{"num_hidden_layers": 15, "hidden_size": 160, "num_attention_heads": 2, "num_key_value_heads": 1, "head_dim": 64, "intermediate_size": 640, "vocab_size": 4096, "hidden_act": "silu", "norm": "rmsnorm", "norm_place": "pre", "norm_eps": 1e-05, "positions": "learned+rope", "rope_theta": 78500.0, "rope_fraction": 1.0, "qk_norm": false, "attn_scale": 0.125, "bias": "none", "tie_word_embeddings": false, "parallel_block": false, "init": "normal", "init_std_qkv": 0.102, "init_std_o": 0.114, "init_std_up": 0.102, "init_std_down": 0.0, "optimizer": "muon_variant", "learning_rate": 0.0159, "lr_mult_qkv": 0.4, "lr_mult_up": 1.26, "beta1": 0.95, "lr_head": 0.0108, "max_grad_norm": 1.0, "warmup_steps": 200, "schedule": "wsd", "decay_fraction": 1.0, "decay_shape": "pow", "final_lr_fraction": 0.0, "batch_tokens": 65536, "max_seq_len": 1024, "doc_mask": true, "train_tokens": 287300000, "max_steps": 4384, "dataset": "wikipedia_en"}
MLP neurons of a small language model. Each row is named by its layer, matrix (down: output weights) and neuron, and shows model dimensions 16-79. Each number is 128 + 32 x the weight over its row's rms, rounded and kept within 0 to 255.
A block is one neuron, or neurons of one layer that tend to fire together. After each block is what it responds to, as a language model described it from the Wikipedia text at the highest values.

L5.down15 [125 125 112 141  97 136 153 129 173 167 114 108 115 115 120 142 156 115 101 100 164 156 191 134 164  94 125 127 143 104  96 154 185 106 114 170 150 144  95 136  90 145 110 141 139 208 145  92 191 163 168  97  93 128 120 166 188 190 137 194 137 117  65 192]
L5.down355 [158 133 104 152  93 140 112 162  86 138  74 117 174 173 126 132  89 164  99 161  79 149  59 173 140 175 102 150  94 111 123 131 190 121 130 151 158 123 156 140 109 170 119 143 102 123 126 105 143  79 150 125 130 103 161  94 152  93 142 102 115 136 162 108]
Description: Pre-verb slot tokens. Tokens right before an expected bare verb, mostly infinitive "to" after had, try or helping, plus not, never, would, can, and prefixes like re-, dis-.

L12.down45 [109 153 113  82  95 120  62 139 198 124  92 125 157 158 125  77  94 187 110  80 187 165 168 144 118 127 182 142 139 112 184 126 165 139 101 117 131 149 160 142 110 180 168 128 100 159  69 193 166 199 152 129 165 160  83 113 167 144 103 137 139 111 119  95]
L12.down204 [107 194 148 113 145  82 143  85 162 151 126 124 160 137  97  84  96 145 127 163 160  95 130 212 152 112 255 109 130  86 118 117 190 100 141 140 113 114 155 151 156 123 151 118 135 141  99 146 160 166 146 134  98 121 114 123 231 107 122 137 176  68 125 106]
L12.down255 [108 159 186 119 192 134 115 110 149 154 108 148  81 167 103 120 130 186 101 156 145  87 132 157 109  71 142 148 115 111  93 178 107 142 139 152 174 212 107 114 197  79  97 105 133  59 157 136  67 145 146 125 154 152 189 112 145  89 164 178 118 102 107  83]
L12.down256 [ 86 184 103 132 114 112 180 164 122 105 190 173 172 105 139 133 143 134 105  78 114  67 180 207  95 111 105 181 142 104 114 154  88 146  81 168  95 127 129 185 121 114 116 149 118 160 111 203 204 108 119 136 167  75 109 112 156 171  30 120 148 148 133 134]
L12.down299 [139  78 113 148 164 124 120 134 113 183 109 140 135 110 122 122 106  95 132 127  97 148 163 158 127 142 132 128 147 169 120 158 128 147 129 159  93 137 152 132  72 123 148 148 104 124 200  59 151 105  85 102 123 110  94 146  95  96 135 122  67  86  67  93]
L12.down372 [102 138 118  83 132 139  65 146 156 140 127 107 166 143 132 119 159 116 104 138  64 161 138 255 135 124 135  91  76 166 142 117 123 109  93 104 139 123 133 137 106 195 110 167 115 137  95 152 112 183 135 100 125 128 140 122 188 116 104 174  89 107 151 109]
L12.down459 [135 130 120 154 187  91 116 106 122 102 144 177  63 158 106  95 132 129 169 126  91  93 102 216 116 159 199 142 121  79 195 162 186 132 123 135 101 123  87 123 153  80 152 156  79 111 107 100 138  75 184 193 155 121  90 130 151 105 132  90 147  97 100 110]
L12.down531 [139 164 152 152 168 112 121 104 143 105 125 102 178 126 141 191 116 205  86 132 139 101  89 181 158  97 129 138 115 129  89 139 121 171 142 134 103 139 130 169 155 156 131  73 133 170 158 112 189  81 153  82 162 123  79 182 197 142 141 117 125 158 142 145]
Description: Non-Latin script bytes. Byte-piece tokens inside CJK, Cyrillic or Greek names, usually in parentheses after a romanized name, e.g. 鈴木 in Japanese name lists; weaker on predictable bio words like basketball, footballer.

L5.down160 [ 89  98 102 119 100 117  43 101 164 100 117 175 157  97 168 146 129 185 111 154  38 120 159 131  99 173 101  89 138 128 108  88 191 165 156 145  97 104 113 150 141 140 110 120 152 119 126 175 130 122 153  98 156 123 103  80 158 134  72  74 106 155 148 153]
L5.down586 [165 121 130 128 164 159 129 117  73 121 134  93 151 120 184 171 115 118 139 129 121 190 125  71 109 114  58 173 168 101 137  81 181 172 139 127 164  90 124 190  85 120  64 138 137 109 196 138 153 114 112 145 137 124 115  91 159 162 146 128 124 143 166 167]
Description: Final digit of numbers. Last digit token of a multi-digit number, often after an en dash, in tables, scores, measurements: 5,14|4, 3–|6, 182.8|9.

L12.down2 [112 130  95 130  89  81  79  62 126  81 130 137 111 114 109  83 116 176 105 106 126 132 154 100  98  98 121 191  87 193 140 155 167 167 129  81  54 151 100 121 149 134 131 157 158 101 152 119 117 127 149 165 140  83  97 139 143 102 162 195 143  84 138 110]
L12.down93 [138 141 128 142  95 161  74  89 172 129 179 157 121 126 200 136  90  93 153 130  92 154 134 125 110 218 158 158 131 199 141  95 150 125  75 102 145  79 123 100 126 143 117 137  90 128  94 105 140 115 103  90  89  56 102 117 123  66 119  90 201 105 126  90]
L12.down112 [100 170 136 158 132 143 119 128 174 146 107 115 131  91 115  81 111 166 146 103 169 134 113 103 146 114 103 134 110 141 149 134 102 100 113 118 118 124 105 113 129 144  84 155 130 120 115 142 150 130 117 149 114 151 140 110  73 166 159 104 173 116 123 135]
L12.down205 [150  49 132 102 136 134  95  78 161 144 160 139 128 154 153 112 144 147 126 118  98 136 112 104 175 120 113 175 113 103 110 167  92 171 140 122 160  97  98 114 134 125 132 122 114 142 129  92 133  91 102 210 135 107 134 118 154 133 161 182 128  89 156 159]
L12.down264 [124 136 149 142 133 112 117 102 133  84 187 149  24  89  83 146  95 138 115 113  65 114 125  93 140 138 158 146 145 180  93 133 190 120  87 131 156 141 197 135  95 138  94 134 135 101 112 156 124 104 136 181 169 114 188 157  99 138 136 174 102 160 102  92]
L12.down523 [ 89 116  69 139 124 152 222 142 148 159 106 138 122 169 158  81  98 106 115 119  80  84 117  86 138 134 179 157  94 115 148 125 101 122 215 146 129 156 115 128 176  90 152 182 139  99 151 144  98  93 163 141 111 127  95 121  74 147 160 118 133  91 134  99]
L12.down550 [131 148 108  88 101 142 178 156 172 126 102 179 197 138 169 197  88 144 148 114 164 174 140 180 137 119  83  87 138 187 121 106  98 166  91 118 124 159 160 151 173 111 128 102 124 125 130 121 108 147 152 122 172 181 125 128  92 128 136 123 151 207  87 172]
L12.down634 [127 153 131 164 101 171  81 132 163 164 107 126 134 176 115 161  95  43  48  71 156  96 166 115 146  87 136 169 164  72 185 119 113 157 123 135 133  91 108 118 165 172 141 124 112 141 122  76 143 107 130 103  99 119 106  91 120  75 139  68 139 120 121 118]
Description: Year-start digit chunks. The opening three-digit chunk of a four-digit year (199, 200, 201) in ranges, dates and career lists, e.g. 2006–2008, 19 January 2007; rarely mid-word fragments.

L12.down32 [ 93 118 133  66 152 120 166 137 157 143 183 133 167 108  97 138 131 164 151 158 160 168  99 236 124 119 161 163  92  92 148  99 105 147 165 161 156  86 123 134 101  85 149 146 104 110 110 139 131  97 168 148 180 119 100 136  47  98 141 100 154 170 153  65]
L12.down37 [ 88 124 102  74 155 100 147  91 106 114 114 103 158 176 127 172 192 124  79 149 102 138 130 212 122 163 138 145 136 140 124 110  55 150 122 138 111 171  89 180 125 177 163 100 135 112 105 145 138  94  72 131 168 121 149 116  99  71 127  87 136 176 159 106]
L12.down108 [130 123 109 125 132 142 115 119 166  84 156 119 115  69 120 129 111 164 127 137 122 161 138 110 160 167 142 116 140 137 101 103  80 113 181 138 122 148 138  76 197 108 133 134 121 150 106 100 112 162 213 164 102 108 130 172 149 159 161 150 158 128 102 164]
L12.down315 [105 140 137 123 109 148 110 104 143 137 156 102 163 184 172 107 175  80 187 168 152 108 113 126 110 133 146 169 152 167 118  91 144 127 127 175 155 185 120 130 184 101 153 121 134 117 190  68 137 118 117 131 117 113 216 169  55 148 157 129 157 147 138 134]
L12.down526 [122 126 141 134 135  87 115 125 125 161 153 124 108  59 163 132 144 113 145 137 129 107  40 147  67 153 136 105 140 104  73 106  90 137 120 130  84  91  96  87 154 172  83 143 145 129 130 130 159 133 133 162 129 128 126 127 157  92 138  84 181 161 134 132]
L12.down556 [ 94 133 126 154 214 147 130 126  88 118 156 131 163 114 146 141 130 114 142 132 121 121 103 255 156  99  66 139  91  72  50 132 113 112 154 104 141 115 108  86 161 161 117 126 108 164 152 147  97 130  73  87 121 107 132 115 169 109 151 148 134 168 100 100]
L12.down596 [144 104 185 101 106 139 141 133  60  95 140 135 124  76 116 131 106 161 112 141 117 102 132  61 135 132 125 153 105 149 205  73 127 132 127 110 144 124 126  79  83 109  92 148  71 157 155 149 154 156 100 110  81 168 173 112   3 181 115 126 117 106 154 179]
L12.down623 [119  98 130 164  95 161 137 134  71 136 118 161 149 123 127 135 187 120 156 101 143 101 185 201 143 163 139 133  94 110 126  81 164 113 158 130 139 131 153 115 180 173 142 139 120 111  97 149 164 143 110 139 174  85 197 105  83 130 144 110  84  89 132 162]
Description: Separator before proper name. Separators and function words directly before a capitalized proper name, such as table pipes, list commas, "and", "with", "to", as in "| South Alabama" or ", Law & Order".

L12.down20 [126 115 108 111 106 143 156 191 219  87  90 137 104 151 145 125 124 165  87 255 116 114 166  83 132 107 108 120  90 128  90 132 139 122 142 105 116 132 113 188  97 119 121  38 118 106 166 120 100  93 118 175 128 100 102 119 107  86 146  88 166 112 154 143]
L12.down30 [120  85 156 131 142 120 132 151 153  93 132 129 115 141 169  77 159 104 184 115 139 126 127 135 115 115 113 130 154 133  76 133 172 135  67 121 144  92 157 149 161 107 125 143 130 115 133 157  95 105 111 138 155 151 160 138 143 139 120 150 140 141 174 142]
L12.down78 [138 146 105 112 137 158  98 140 113  87 124 127  97 166 144 141 143 167 111 122  93 114 171  97  98 166 145  90 119 205 102 121  81 102 127  91 143 171 152 112 124 206 138 160 116 163 185 159 115 174 168 163 127 170 138 165  84  87  96 120 160 107 118  76]
L12.down126 [123 183 129 149 136 148 113 106 115 125  81 125 140 102  72 183 109  55 182 149 170 161 106 108 162  62 123 117 133 109 145  98  76  81 128 106 141 155 165 101 152 144  94 181 146 124  97  75  95 141 158 101  72 185 163 134 154 164 168 118 121 155 156 124]
L12.down192 [109 126 112 133 139  98  94 142 136 134 180 150 124 124 164 124  86 138  94 125 132 149 137 109 183 154 166 105 183 143 128 170 179 120 168 174 156 113 146 101 164 108 191 157 117 137 104  86  81  99 196 175  73 184 172 104 155 143 151 109  95 150 180  95]
L12.down359 [109 100 132 117 148 121  79 156 159 159  99 138 179 119 174  88 151 108 169 163  96 163 154 140 117 174 156 105 105 161 151 100 119 185 141 130 146 129 126 158 125 165 130 111 143 144  79 104 184 164 136 167 152 128 146 106 149 176 135 166 103  83 124 150]
L12.down537 [120 201 166 123  87 126  87 218 128 104 130 162 129 148 132 129 114 138  87 124  72 136 166 209 158 170 148 145 156 121 106 135 164 168  93 121 121 152 133 128 128 106 168 152 116 140  86  95 110 118 105 147 148 126 158 134 125 125 155 121 183  91 105 139]
L12.down541 [122 132  88 109 135 115 123 123 100 150 181 124  80 130 148 118 125  93  33 138 152 148 118 227 134 145 141 108 107 157 114 173 174 122 141 139 172 133 191 112 107 148 138 136 181 133 133  60 130  97 122 110 152  78 143 140 139 121 160 121 161 124 143 144]
Description: Surname initials; pre-verb modals. Two groups: the capital first piece of a surname after a first name (Durbridge, Digweed, Bennett), and modals, to or not right before a bare verb (can be, would win, to give).

L5.down202 [137  71  72  96 125 101  65 145 117  81 110 123 117 139 165 165 105 173  67 108  72 155 101 133 161 116 115 114 107 157 170 186 150 134 204 154 168 204 159 123 156 153 146 114 119 119 127 142 107  73 171 197 157 138 175 108 194 133 123  94 168 108 100 114]
L5.down412 [152 111 120 164  90 125 130 126 135 121 111  42 111 204 139 116  88 169 103 154 125 182 204  96 151  97 108 153 159 126  87 183 109 168 144 153 135 125 157 126 103 123  92 112 122 103  83 134 126 106 144 176 116 141  76 187 156 128 105 129 100  73 100 137]
Description: Past participle endings. Past-participle verb endings, mostly passive after was/is/be and before by, in or as, such as defined, published, used.

L12.down74 [ 69 107 159 110  99 130 127  98 131 116 111 109  84  93 142 108  56 141 191  87  98 171 109  97 144 193 130 174 127 167 119  83 106 139 192 161 104 114 160 128 151 168 166 138 113 127  85 154 111 156 114 122  96 225 163 116 125 179 129 146 135 138 119  99]
L12.down311 [143 169 158 139  81 137 117 132 136 171 117 141 141 121 129 136 108 194 103 130 164 188 129 176 143 115 199  83 166 124 148 160 111 163  96 107 109  97 132 118 172 174 106 150 133  63 145 144 153  88 122 140 106 144 140 119 136 168  96 141 103  72 148  94]
L12.down375 [161 149 157 116  78 168 106  80 151 164 169 159 155  90 166 145 120 132 111 183 154 123 117 108 173 110 144 116 130 110 168  92 146 196 138 176 108 130  90 121 166 105  98  72 134 173  68 143 123 155 120 118 116 105 101 162 125 163 178 185 111 120 157 142]
L12.down376 [103 143  90 129 146 101 127 151 110  79 141  91  91 118 140  86 139 121 129 164 125 123 102 223 117 125 105 174 162 110  93  92 100 163 108 177 117 121 101 122 113  95 104 137 102  81 136  75 129 114 117  92  83  92 134 119 115 125  46 132 176 144 124  73]
L12.down468 [100  77 147 109  96 114 192 142 146 180 145 133  89 191 121 121 162  97  95 121 110 158 161 184  98 131 129 133 146 130 136 170 125 137  71 153 112  89 134 107 135  52 149 163 167 110 104  93  48 131 140 170 128 126 124  94 156 150  50 144 118 112 148  99]
L12.down475 [107 111 155 158  62  58 171  99 174  51  71 188 153 129 179 171 120 108 203 127 138 124  99 107  57 125 130 126  63 129 144 104 143 165 140 110 117 135 138 167 148 143 146 118 139  95 101 109 129  84 141 155 152  92 115 183 108  98  24 105 142  90 146 123]
L12.down476 [ 90 106 155 123 150 129 155 104 135 108 125 121 150  97 126 103 162 147  42 104 112 126 152 194 107  78  79 187 174  78  65  95 151 166  97 150 116 139 133  87 136 114 170 178 159 106 129  49 168 109 129 122  86 103  82 114 142  90 144 132 119 157 142  91]
L12.down500 [116 184  94 163 121 168 125 171 110 142 117  84 158 130 140  94 107 126 141 132 144  88 153  37 156 140  96 118 125 178 110 156 173  74 151 150 127 148 153 118 118  69 149 163 154 128 153 108  81  95 150 167 139  87 111  59 138 120 133 173  99 147 128 107]
Description: Main verb completion. The main verb of a clause or its final word piece, often a participle after "was", before a preposition: born, restored, attracted, connects.

L5.down195 [114 142 162 160 131 155  54 138 116 118 138 122  86 138 161  99 117 144  74 185  97  76 131 111  79 190 169 130 114 165  86  75 144 113  99 130 188 136 120 148 155 145 153 137 143 134 175 120 145  84 102 144 100  95 164 152  60 148 149 184 183 150 136 201]
L5.down554 [185  98 196 180 109 128 121 183 200 153 138  92  88 118 119 122 109 151  96 119 114 129 159 163 177 120 171 151 171 131  94 144 155 146 181  62 117 144 137 147 157 140 127 145  91 172 107 116 115  84 151 111 143 129 122 101 150 109 128 136 158 152  71 208]
Description: Comma after noun phrases. Commas or "and" directly after a complete name or noun phrase, starting an appositive, relative clause or list item: "Eino Grön, born", "Bison, who", "Aymara, Quechua".

L5.down198 [147 129  90 108 156 146 107 110 110  65 132  95 160 143  63 102 129 167  91  89 116 133 143 154 109  64 120 132 144 171  63 154 135  90 111  86 146 171 118  88 152 126 147 149  80 100 109  75  96 141 107 107  97 123 105  91  94 115 127 120 105 143 128  99]
L5.down518 [115 133 116 131 145 106 108 145 155 114  90 119 108 147 128  87 101 169 105 124 131 131 135 178 123  96 158 137 112  97 121 140 219 179 152 110  96 135  92 143 101 197 107 138  96 123  92  71 120 149 120 108 157  93 128 126 182 133 150 164 120  46 161  77]
Description: Mid-name CJK characters. Middle characters of Chinese or Japanese names in parentheses after romanized names (鈴木 _夫, 范元_), plus weaker mid-word pieces in headings and tables.

L2.down159 [ 99 175 143  73  82  83 125 123 144 124 130 138  64  59  93 112  50 139 107 118 156 123 137 132 176 150 149 102 136 148 169  87 125 151 104 135 152 132 174 121 141  53 194 117 144 171 107  98 110 189 118 109 123 134 152 136 118 140 105 169 160 151 126 115]
L2.down493 [129 136 172 116 107 142 129 137 127 145 194 141 107 153 130 173 136 157  99 172 119 106 193 160 136 118 181  80 131 148 165 162 172 171 172  86 155 112 137 212 113 148 118 148  89 122 118  77  91 124 145 140 135 129 189 109 179  58 128 120  55 101 130 101]
L2.down560 [104 172 151  69  77  92 180 172 101 102 146 114 105  96 158 165 118 166 166 184 152 156 136 148 146 142 119 106 163 125 145 171 110 147  67 150 137 106 113  53  64 179 157 100 114 140 110 105 157 115 110 124 113 125 105 150 129 183  81 144 137  80 130 155]
L2.down595 [113 133 119 113 160 130 132  78 123 123 160 143 114 113 103 153  84 167  90 128 135 159 127  88 142 160 174 169 135 133 182 135 200 164 105 155 133 172  80  96 123  72 113 162 144 109 142 115 147  98 169 148 157 141 172  67 103 207 165 134 156 205 107 139]
Description: CJK characters inside names. Middle or later Chinese, Japanese or Korean characters inside parenthesized native-script names, such as 陸定一 and 七星場; more weakly, word-starting pieces like acc in according and the word same.

L2.down56 [160  75 129 128 121 147 106 159 135  87 148 104 178 127 123  97  77 139 176 108 126 140 110  98 136 119  98 110  93 175 172  87 156 110 126  45  63  96 128 156 123 129 149 113 149 149 131  84 155  97  80 133 132 166 140 147  73 113 100 123  82 159 130  99]
L2.down67 [114 160 141  88 124 152 122  98 137 136 146 125 135 133 118 116  93 123 158 183 162 142 107  87 132 126  69  71  74 211 145 111 207 161  97 101 148 161 111 198 166 146 134 163  85 138 128 107 143 150 156 127 153 162 155 148 111 120 158 118 130 174 174  72]
L2.down81 [194  69 130 146 163 129 146  78 155 143  60 122 104 121 141 175 181 147 130 148 117 134 106 138 114  89 169  54  70 152 142  93  86  85  80 138 143 127  97 148  91 137 128 151 170 171 126 118 160 185 143 152 111 104 108 116 103  94 108 130 128 149 161 132]
L2.down352 [178 111 172 126 105 120  78  95 126 112  94 153 124 166 123 106 123 123 154 119 152  96 120  95 115 123 183 117  97 146 125 111 153 109 123 110 150 157  78 205 115 170 157 121 142 118 148  90 214 105 106 119 123  81 151 145  98 139  97  82 123 136 128 134]
Description: Uppercase acronym letters. Capital-letter tokens inside all-caps abbreviations or words, usually after another capital, such as NRHP, HMSO, CCC, OCLC, VHS, SHEFFIELD.

L2.down569 [113 152 121 188 154 126 158  93 174 113 142  97 171 128 110  90 136 176  56 125 166 133 127 130 144 141 124 187 104  99 155  86 160  77 160 162 141 108  84 131 137 215 112 111 112 141 182 105  73 102 113 154  81 103 151 129 131  93 129 126 109  83 123 143]
L2.down578 [176 124 157 105 124  71  63 116 126 139 161  94 134 168 134 130 101 101  87 121 103 127 125  95  99 102 119  83 222 111 187 123 141 162 119 119 134 144 111  88 143 156 134 106 151 126 112 136 164  43 161 149 162 131 135 112  92 158  88 139  95  84  64 126]
L2.down625 [142 100 109 105 145 190 129 120 182  90 175 129 160  72  95 162 147 106 144 182 121 161 127 167 136  91  91  65 160 180 131  58 183 193 117  98 128 113 107  86 120  58  93 165 165 157 159  92 134 186 107  87 130 109 180 136 111 148  52 154 135 150 174 152]
L2.down632 [124 148  84  92 137 187 139 144 141 119 144 128 102 149 138 179  57 173 116 153  82 123 156 186 115 109  98 142  79 156 175  88 104 162 115 168 107 116 147 112 162 115  89 114 119  84 111 157  66 146 145 113  94 107 102 146 102  95 147 134 107  87 147 106]
Description: Past-tense verb endings. Final pieces of past-tense verbs and participles, mostly -ed/-ted suffixes, just before a preposition or object, such as attempted, damaged, accepted, born.

L2.down179 [ 94 106 117 150 117 107 147 154  84 158 144 126 119  66 107 123 142 149  72 125 152 157 175 108 102 154 169 116 135 148 131 158 208 144 123 156 129  59 143 103 101 110 140 120 143 131 121  69 115  82 131  69 128 121 135 106 181 167 145 103  82 143 163 119]
L2.down185 [107  99 126 150 164 142 168 148 131 116  57 154  85 112 134 107  86 154 148 137  54  97 166 145 135 116 135  88 138 170 129  51 146 108 197 170 161 194 121 118 103 149 155 111 120 126 132 197 160 155 121 111 100 131 142  92 112 192 140 111  77 192 133  70]
L2.down422 [168 165 119 127 133  69 126 107 172 142  83 102 136 123  95 131 158 146 152  64  89 128 142  94 119 125 116 119 194 125 104 183 155 126 113 210 144 108 185 173 130 141 174 174 154 113 104 160 107 143 142 106  48  96 106  87 134 131 173 106 144 154 211 175]
L2.down437 [119 140 145 155 108 102 102  93 101 121  82 116 123 136 151 122  70 132 156 131 119 124 158 131 103 112 136  82 136 119 118 153 131 130 134  51  83 167 168 180 117 114 109 136 111 215 115 132 163 228 126 145 117  98 116 116 110 137 147 155  93 130 142 126]
Description: Coordinating "and" conjunction. "and" or "&" joining two names, verb phrases or clauses in biographies, e.g. Ewell and Colonel, Early life and education; weaker on "under" prefixes and sentence-initial He/She.

L2.down36 [159  95 119 162 102  86  97 144  55 142 112  81 135  98 140 134  94 164 139 114 136 155 109 114 151  99 139 112 155  89 152 150  89 124 148 140 118 157 148 187 104 122  93  94 153 142 107 152  74 106 137 157  87 152 148 112 186 179 111 157 118  64  88 106]
L2.down270 [ 86 120 136 114 103 120 161 130 139  87 180 109 139  19 115 108 115 125  72 144 107 107 150 175 172 135  94 113 138  76  89 119 114 173 140 146 112 127 138 115 121 112  33 179  82 125 105  73 160 137 117 117 135 135  99 192 143 165 151 122 126 111 103 159]
L2.down471 [135 118 122  86 137  88 169 122 115 136 143  84  63 101 117 145  57 144  63 180 134  86 109 136 137 137 106  77 145 118  87 161 187 124 105  96 134 113 180 145 149  59 106 160  93  97 125 103 156 116 195 112 201 136 153 125 126  80 135 132 200 126 105 151]
L2.down535 [137  92 127  79 149 153  78 143 147 137 193  92 107 151 109  75 146 107 143 131 100 138 131 151 123  92 176 130 140  45 134 142 131 144 105  79 142 175 182 157  78 135 138 113 141 169 109 209 153 107 110 185 103 148 135 118 161  92 100 103 111 122  88 125]
Description: Mid-word subword fragments. Short middle fragments of words split into several tokens, usually after an opening consonant cluster, as in Gr-um-man, Ser-vic-es, Sl-em-ish, Pl-ac-ement.

L2.down110 [133 120 151 105  98 145 138 126 138 150  97 107  98 112  97 108  55 129 106 154 113 132 123 131 116 188 119 157 107  84  90 119 128 114 179 110 143  91 156 110 139  78 118 122 139 105  65 193 169 209 121 125 108 122 112 105 169 126 133 159 176 127 122 125]
L2.down127 [163  98 137 112  67 152 172 144 178 165 123  79 142 143 134 121 148 168 115 157 109 132 121 159 109 115  83 118 115  60 152 130 147 115 116  56 132 161 105 114 166 128  97 178 132  75 124 164 160 114 145 147 154 122 108 145 148 114 175 117 117 169 132  33]
L2.down411 [148 108 113 139  81  99 102 189 118 168 157 174 105 119  85  91 149  95 113 122 131 160 136  86 142 171 149 101  97 196 104 116 132 129  45 122  76  93 130 120 157 129 123 139 127 143 125 106 129  53  70 123 120  99 125 120 104 202 216 153  65  52  77  84]
L2.down581 [118 104  71 156 159  76 106 121 198 106  96 113  65 116 118 101 124  86 149 173 117 144 133  98 110 150 179 130  60  91 154 161 121  98 142 186 125 132 107 168 115 124 125  94 158 148  91 153 139 161 132  63 132  66  78 172 200 180 172 215 137 117 141 163]
Description: Split word pieces. Middle CJK characters in East Asian names, such as 鈴木 _子, plus one-letter word-start pieces like B in Bone, j in jump, J.

L12.down144 [ 97  93  89 122 131 158 182 148 130 106  68 108 217 121 157 164 172 118 111 160 100 100 130 113 135 142  86 123  99 114 128 119 126 163 152 151 146 130 101 102 137 156 133 136 108  96 133  86 105 121  54 172  90  90 123 117 162 121 196  97 129 103 155 123]
L12.down167 [ 80 128 106 117 133 151 156  75 157 127 105 191 189 133 125 104  84 110 103  99  97 138 105  47 166 116 141 110 173  89 154 118 135 159 165  76 110 156 147 160 156 140 184 209 193  91 162 135 137  90  87 139 112 132 166 152 146 139 212 158  74 123 127 173]
L12.down221 [160 146 156  74 109 105 153 170 141 143 179 129 127  94 110 121  70 198 124 155 156 140  77  74 137 110 113 160 138 143 125 119 141 105 170  76 106 102 102  66 145  87 183 146 107 130 111 110 119 131  76  76  88 144 112 130 135 117  92 115 143 124 122  91]
L12.down329 [126 173 103  43 114  55 110 137 137 189 140 138 155 138 143  95 151 160 164  90 118 146 169 104 134  93 114 120 159 146 154 108  95 106 106 140 189 152 153  90 114 153  97 122 140 157  73 148 159  57 154 161 128 196 121  62 110 161  96 132 187 156 158 128]
L12.down393 [193 102 139 109 162 200 117 117 133  65  88  74 125 166 123  80  67 114 144 118 103 162  48 122 141  59  90 141 134 123 107 110 101 101 149  57 140 121 136 100 172 125 130 139 164 128 151 141 158 135  85 140 157 158 146 169  79 191  90 167 130  89 110  56]
L12.down551 [103 160 134 106 114 115 140 118 161  61  96 138  93 129  49  97 150  65 119  64 125 100 184 111 150 153 136 127 114 118 161 127 146 130 128  94 104  54 174 140 185 135 131 141 149 162 147 186 139  89 123 169 117 151 103 126 140 139 137 110  80  77 187 157]
L12.down609 [ 87 134 118  94 204  98 119 177  88 101 139 154 115 177 149 162 124 154 125 120  82 127 150 146 128 162 130 111 136 130 139  71 149  92 152  78  76 154 104 184 174 189 103 138 169 153 118 152 169 164 102 115 135 105 106 114 127 126 165 153 145 110 135 123]
L12.down624 [ 78 195 117  94 128 165 119 165 157 133 132 118 104 161  48 142  72 126 161 122 125 147 146  77 132 132 154 124 112 119  61 148  93 139  99 113 151 160 125 136 159  79  75 116  84 139 124 126 142 161 148 178 152 135 129 151 107  69 142 135  98  91  95  93]
Description: Mid-word name fragments. Word-piece fragments inside proper nouns, mostly surnames and given names split into pieces, such as Gall-im-ore, Kn-ight, Fuk-un-aga, also places and teams.

L5.down456 [120  72 123 109 164 137  99 133 172  78 129 167 100 156 133 133 124 146 123 114  90 164 169 114  98 159 148 191 135 121  71 171 140  90 113 159 202  96 107 142 112 159  81  92  68 147 117 123 139 106 116 103 121  69 143 137 126 203  96 122 110 151 165 138]
L5.down547 [ 81 106  60  94  72 172 146 121  99 143 104 145 117 126 121 117 104 118 138 126 103 151 148 173 120 110 127 152 130  66 105 130 125 145 139  83 135  59  91 124 143  87  87 160 112 205 176 166 171 102 181  46 124 123 132 160 135 149 115 156 176  98 165 108]
Description: Word-initial subword fragments. Short opening fragments of longer words split into pieces, mid-sentence in general prose, e.g. al(ternative), co(-wrote), eng(aged), re(habilitated), n(ephew).

L12.down96 [149 208 122 131 145  97 145 108 177  89 117 195 142 146 116 174 101 122 129  88  97 157 140 150 161 127 117 149 115 207 116 128  66 170 123 148 118 170 174 145 102 134 154 155 148 180 148  98 133 149  84 139 121 159 140 134 149 112  68 102 113 138 135 120]
L12.down271 [141 116 119 144 104 144 168 151 172  98 154 138 126 121 147 111 114 151  57 107 105 137  78 173 144 113 147 129 148  79 107 143  60 190  75 161 120 206 181 129  91  74  92  99  92 131 191 199 108 159 124 150  75 128 113 114 109 135 116 152 141 121 168 131]
L12.down365 [184 138  97 112 130 167 188 171 135 122 113  90 105 125 144  83 145 110 150 128 147  99 114 106 120 126 101  69 119 127 142 135 107 163 124 126 121 144  90 169 149 161  77 118 145 116 131 191 165 138 137 160  73  98 103 120 107 101  94 142 151 133 134 131]
L12.down465 [152 165 186 101 122 121 116 111  95 110  81 113  97 163 115 180 109 138 145  96 132 174 195 204 133  89 124 163 127  90 119 158  60 106 159 123 143  63 124  68 158 142 106  69  87 122 139 161 126 103 117 145 118 152  99 172  86 120 153 134 134 105 123 106]
L12.down495 [158 138 117 187 169 148 110  70 194  72 129 129  92 109 125 107  98 215 145  95 143  82 184 100 178  99 127 118 106 151 117 162 143 132  80 136 158 132 141  81 130 106 136 114 155 120 145 130 109 167  64 141 125 129 168  88 114 230 156 122 100 146 179 164]
L12.down529 [184 145 160  58 134 163 136  84 114 160 140 103 156 132 162 152 199 161 117 156  78 106 170 209 141 107  73 124 140 140  98  94 153 163 146  93 170 150 102 185 139 114 132 163 110 105 133 182 106  71 123 106 170  88 157  71 125 105 159 103 110 131  99  81]
L12.down536 [149 127 131 152 162 139 146 122 107 130  69 206 139 156 161 124 136 177 165 108 166 144 133 201  93 106 194 123 148 110 119 160  87 202 143 105 110 174  98 165 157  98  97 142 144 125 132 130 122 146 119 120 157 134 126 119 199 107 156 137 167  61  95 153]
L12.down637 [142 127 119  79 165 122 119 171 130 105  95 173 110 149 136  65 139 150 106 158 177 108 193 139 141 165 145  44 149  96  86  69 131 137 139  85 106 106 121 111 104 111 124 152 142 134 174 169  92 101 142 186 116  84 143  77 100 181 127 140 130 132 117 154]
Description: Academic field name endings. Final word pieces that complete multi-word degree, discipline or institution names (Compu-ter Engineering, Political Sci-ence, mathematic-s), plus commas and decimal points inside table numbers.